{"vocab_size": 5395, "attn_scale": 0.125, "init_std_qkv": 0.0308, "init_std_up": 0.0308, "init_std_down": 0.00688, "lr_mult_down": 3.0, "final_lr_fraction": 0.1, "batch_tokens": 65536, "z_loss": 1e-05, "dataset": "wikipedia_en"}
MLP neurons of a small language model. Each row is named by its layer, matrix (gate and up: input weights; down: output weights) and neuron, and shows model dimensions 16-143. Each number is 500 + 40 x the weight over its row's rms, rounded and kept within 0 to 999. Numbers have three digits each. A neuron's up and down rows have the sign that makes its largest values positive.
After each neuron's rows, "fires on" lists the tokens most often at its 100 highest values on Wikipedia text that the model never trained on; "fires before" lists the tokens most often just after its 100 highest values on Wikipedia text that the model never trained on.

L2.gate525:460503483504527544484531528467370478545416479439498453569545502553601546485504487489501479440569557523526493537519539568565483459537506463476529480514542548474516466450397450548477533515444593531551502510439460528514499520499502460458500532493468463524487420455440501519508453500506479495556540525497511499461552531543548485523425452512541496514461501426507470454516587478557546491527
L2.up525:481492467485554492573488525513446494533483514472487531525523424499557547492420506477492543408531483528539491486540510534514489482448514490515523482544499561439489502490468512463563506500417431459538536506469523569430472554499537478519432492464455483475481500518468495472520479502506560509494505491469523505511503519555514572515454507477468502533505571362444535543474533539537526552563
L2.down525:481510408504495505508438544499494499577537482436601504427491454494538426497474467455463554494495496516527478520528432497578510559502501533538465484483501498464461419561552521502575492537402446473496545518576508571524417525540481547467519440425461438465526485516581441433540482514396511432514454515583443439555468487518520556462482519501517475486479577525446538578460464564532510549561
fires on: " ==", "==", "it", "l", "est"
fires before: "\n"

L4.gate343:514461549518458483470494567465557496483466508503528455389537550492515460473465541493440509522411458487472438448440534525460476501529548472464523478474557494534438505536492455476522489485531403490479445536479512518529408501470493489472523498529486538433540495456445492491500461464567431441486514488523479470478421519466473466514482497511516598548511510501522440419439539546531468553488
L4.up343:478566499495495533451492494439507477490469549597470464519532519426505528567536456534477543461490530488463540486521518435572391500434488460515541543480519491536567499485557513492488532561459524565494495507479520494493487507446454523515501528550537438449552512554531517568493546473508435577496492480494506511525494530449474502437568538479536453456502491517413481493532470555464464450556
L4.down343:485499521418480485524540541506552552519372467447522477557513521477482590404492506456473465587433528527444513519477528523498572491560489477467519528460476438531497457521416466480459517519559578510498508518453498578558486489532476471505519491532509514454487471426497472459538466480478515467524456581548506521476544507511522494517502475468517459521521480530501463468516496493503505486586
fires on: "==", "===", " =", "ad"
fires before: "\n"

L5.gate188:560587411457560487594461549443547483455482461448487469470503473519500473520536541472487466535548484538508467447539571476471487512514566481525450486489518452525489525485490472489467472556493552540502500504506538506493476483470539504491467522533514456471515513496489559495490470454480481537494443504569537527444496477479450495473569555447575445475510525526473497440506429485479479502535
L5.up188:472569430542520520503488551527464468513443522500526509419514495504427501511502443474543524457514490513542512453579505586548561504486451524465495487470485442469541558567524468476444502532508515516575478502551573438545495493513535466524551521468461501465495500488581491539444541410585486481522558553547548490543454506497515553396503524511490464475518547535471522528526502547493422486515
L5.down188:431602548520492464600417550473511527468483426432496500517460496543525520469431511494502564525565426522529465461490574500510534470446449502559472577504496463445459510522523518460426498505490539498495472488511511524519470566537525528491530564565495492513521492501571524500472498461647503478500469497511545482534545522548472476504516511463446472566486524527499488518579444453452542537580
fires on: " ==", "==", "u", " ==="
fires before: "\n"

L4.gate702:522464489429531473478462473562490564445561504506514462604488540468472555480483621522458458489519485496505482485593472544483471563505492515510446480549523494477506543520506452543520564552533561477486531473528451450450424542579426447470545584503456510486505551507431563504468468430527444466550514550551548490487584486521458525528542562549497468519509541456462507502496483483446531455463
L4.up702:497563478454499556490497552527495592479497505479469518541490483461536475554463442424520476517590452510510457466557476506395488515577519488435464463509453568500538514573551493524517488479532575490524542524508541513518500516548513432548491451514467473504538522566525428495509532483557510503486498547567493477545466468528521496590499503550437581512501523397452472534508483520495526503465
L4.down702:516567451521534479520509519532550497432540472494556541528456496522422513450508621534479536548530467517517460407531519445530533500592539485432537478540517519497532493542497450470412535511506521468469489483467457478468475462525459432458497531537519537520463508458456492453512561434467508538544489459492494492513505502407549575540548461416531482459445470467482510531444495478507475547477
fires on: " ==", "=="
fires before: "\n"

L4.gate618:535549397522497467552565545481423462490482502495453529451431528551474479505518535535501486509502474507499497486490474536488518488483505506549517493543504448539580501482528494525450495501582518512567477544476411502495557555509519487431491531430461519559562574458521479532579517540482484510553549442483502474442572477493534477496517434466518510483533472481492471509470484431416469511472
L4.up618:466459535549514475465438567526581510572486495463478445522505451538475548516554467511542458593584487514533458449460524495526529513506486476520472539542480460462535514427391506519522525521485405522498553528430416558433441504573472566495570502512546508531534431563527528583519455444476523470507554508484514555509503568455550499485488486559408435491477515528457489463466527454585533500552
L4.down618:474551415503546542543489497517485502439512502439451514505535400516507494462450561417516497558442463576466504554481513559500515452523493420498508529510486429459541464476471481516463522478513472487525507537503442532564494558490465474520491472522543523530542521518481505446545453517615462537503476556521507476454568499495511594501534467491505534468479496552459480522486510503429576558512
fires on: "\n"
fires before: "\n"

L2.gate497:472536532471472441528532464448482512480529525530492429518506502537457470471511506486579549469493491468448501462584493498441534536482511449572454536534467458523432518493517490497596421461538415427486497509497497476511413483465503516465456474352479486543475478533511558521423535498557504461537490529490550514462473550496471566466552539530546539513466511473515494436490445436552449490501
L2.up497:535485520551520474465574531476485447536523528467559546455512459523388425491412470565585541500518431480464497509437515447485474485570468508491459497564545478502557542514430475520437446500532461500510453489541503507568523472500501427463529512489507481509502489483507575547530485529543492538466515490494477457496484500434492473577450465531559510398550469460522526480435565550523453482366
L2.down497:537489537521529435485460506471477493483507453569602515528503486451587491477475513482519447473451534484567539515447524467471505464425472526522518502522469412543487439460530499516500497495577567460474495468555464572466471506492468484480550511549491500473535503488589549566449469535440468478529499477615471620518415588451494438475513532481517560533443531500438512516414557494502530462428
fires on: " =", "ro", "ted", "ru"
fires before: "\n"

L5.gate365:442537457471442495440506577454457536525500487514473481418445431515492525464465512525515486415394529499462528495453541453494540586550452484445509497535488567472499528496462534444525526523532441484507513581521547457498507540491537451545513489503503512521489498479536381475599530545541453458533505470535496492535539514511496444522443531492609559482477414440472483511420492480507542510484
L5.up365:506502522518453542513569545473447458572551568581521588498558473576471573470434523496533440493460451511528470462451590423509447518564512550503460479485469495555500490437483505576503548532529474517513473478528540568518492549505596545506527502494484497487509494525448483505505482536484403534526479431509502444431456531517501515455518484521515515488511450544484492531502508447527479529570
L5.down365:427492541549462514482525473592454556557444448461484489456472438464488504480483483492530506390471502425518458517482537533580421572502521461435502546471506491497496507499501545496517522505480504475460490437499450500576451564542519507498412532481470535462463497472519542488432544489497537514524452494518515507518433524478471555549509461502543469472469535515544414486539538485482494489554
fires on: "==", "===", " ==", " ===", "\n"
fires before: "\n"

L2.gate587:535490525492482505576510528500508514588489531525474486501524433445516456510437496519445408521499417484582486489539511425546552429494542478514481533504554481395444484453498512533538474533561473534530508544501515474524584476521460523487455547539491555469496559533445555492480528513532500547498503475526471509534487468453516526530445556510499453467472491442555489491517533435514487512463
L2.up587:484506586533460487491556457506528437515494435518540508525471400471451482471521504477513463473484567528539499562540537431558445495451545505514565523538524509457471527498497453505547536499481534491570475530518577499534455506463455485505557527439505447523471552509510521539428450440482493500591477481544448472567433529455524546519473482487512472493476459511521527496500625465489461469470
L2.down587:518528478480501539458487526435488542529513533520506522587462512560438539516470466503494447489596562471504476558509518503497497523493536520520507473487413499504555549499499441535471575475451434468486451522525507557540508560501571526478562465492516441515482461507440471463465491475452626496528509576596419467529519556457393583522525461501494484508500404524477527533448477540494553434539
fires on: "0", " —", "ali", "sh", "%"
fires before: " |", ";", "\n", ".", "°", "N"

L5.gate384:518501512513435505425534489500459476584539509533486576556518518506460555549429507468494474589472501517484496585529495512502460499505480474527520523574527484476519485458544426508553462526571466528579464512541469478525540546539500550435474498488495500504506462550489437422485442578509452460472488550508509462458545524489547505484529520489466514413507505532494542514484485490529460485480
L5.up384:533499457540530516521493439435467456508446442545390527529528451495512461479522586505527472525523485513486508501571453478545595518445551545518509508512542559498540485551450482537524522527499482570437475556475427493491490473489493471516399448558565556513535454462517508501509552551572494518523505482483504454506550469457508493521586457469391412505518560575457522476463544483481478550536
L5.down384:513433501560548563487488483508461446546488466573482553515488554517482473524453541453463479479493534512428506563453455493539593561487558580516482568523545509474535482505556368528515576453455511449537451518564484556488543435547539455491565475432463490485554553527483404509522489531373529471459504488481510470491541545473424483544492514477527495412441530466421438479598476477460506520513
fires on: "."
fires before: "\n", " He", " The", " In", " She"

L5.gate2:513509494524506528485431479542548552476525486533422549456505495548489512454515496513507455520502513487472534491485462520518498538540538521554430483569472437572553511454481490468447443448423511546490516543481549501504481453448491520515450497448500507427484492545454501480473444505383499540528439485480513433510531476451501411394501526450487495520525463446516507500528568478557523459518
L5.up2:449519526501476463515430517524455523457506535471423514377548451495495478579451484463524481538496494514485485513478551502502550534524554445516467514510483418475496474576434578490536514478506491480447557540552508509462515468484567521478489474452518565524507507573574443532551474481451480477511522497471486535443581548472489497463521559517467460503392506508486454530463544539567468573490
L5.down2:523502489492537568518445502462472502512545488455470524490434542432544469468534489538525554506506513480465538540516501484485450529485558507474527466492517545478528479430507550518503427507500571508527460481469450530554480496583496484464439556598450495504515489492441537514502559469577547499439485504490522503431447507419512453524522467520521562462564448534470475416545403452544501513476
fires on: ",", " century", " death", " husband", " War", " election"
fires before: ".", ",", " and", " was", " to"

L4.gate194:468525536468447407514503530508516465497519568515519485578524498460461432555576493581445466509516468524496520518525501490416426470490510528440492553549529503493414478497541500597494505501589478476499514527510518521555539518497506494498506552538521541487550523461478542488505552492515481517539511447469502482511511532476520515484487550534471474477504424417464429585596548523522545500501
L4.up194:569537492445449438444523452482492514457472484507470511557477498506485449469477498522517527451446508522484514515560488443448492566486553461482496419545520494528507491513497506518524553500503469538504477527528502506410487517535495456462483563527460494555489568507483480472555501542505421514519401454466507558556451523548511469420475501555472501539563483553485461596446557542488534491539
L4.down194:528540457485524424471512430561492493481493557567506525479467519456447511470454461527557435503490451469446536487504486403527483472460523463468527438541467456484441488580497496464584413512542485435472529519471485542474455534541517486495469544508468496568521522456490500529520519472559444474437469490498493462549519541522478464441446534458438528508525434538487490573474476569438490527547
fires on: "0", " well", "1"
fires before: " |", ";", " as", " Al", "-", "."

L5.gate118:518527477503485570472471512544530493509606455475471500535510444551520568493437507472476506505445463570468465487512515545498470426459549498374402448524454483484528495526424508576497448478503462505505554425483498459551565491484487469480469523476454524504557488584498527576572547501508455520547505492522475537459494535508486534552537466553516459479474577561520479499503522454518477393467
L5.up118:505474495536488512555541463504478478365463528492506493542443415534517542470534454442496483517487499440581552482542467527559516469491474491466490516463459471556563487471477434505607533540528565506537496556489514496490443479444464511516453527497518413497458449537511453448506561484448507474520525465476537419520443552529473500434482539469536467557508425556422466563487593500508460559498
L5.down118:444432541547498496517477510542499470442475497482515453475474503546523553557537547547511513511505531464543489522539595486510475504543530500487606445515484494480503467542540444532476572585431562466504496500540443488492454536496568557471535560433482490508532494506489526489489549377422473470528497481512525489502538537477408421511465488435482465581535496561495466519465548506505541507513
fires on: "==", " ==", " that", " his", " their", " same"
fires before: "\n", " time"

L5.gate370:528494531513517513448541519444495569513495576446512487530465490510502481485439497567537520557564538528553524449506549536447506520513524518522469464529482417537500560513537428468489487563542539524488525447544474502510482538501550503469466465506485549487488438529536559528453491487514461484529427507511480528519489588506402497444445533456502610504484499547512479598510475485501452508642
L5.up370:495484460479557506528464492520451492449542443530564473501500555552543539487485498531553513480469464523489451544451473465472502546522481433523494455509544509465479483475513510490494517515534544444441475491515488474398462436520472465423497477491551550479518500546525474485512519441474602496458557566555543529523500507504479556513506558521575468527511534530468545494450447499553473426519
L5.down370:458550449443529519524423534460530528533483490476488423529447537560524562532499527573537540521461519432503494451547529538527470468503521457458518518546462515529496516493540544463507564623516513464479512437490448504539520493511524450538540411465478504499504532442499453500430485425521476504488500445446482547508475576531502482468520536496465553488511496481481541462534548460480522455548
fires on: " =", " is", " ==", "=="
fires before: "\n", " a"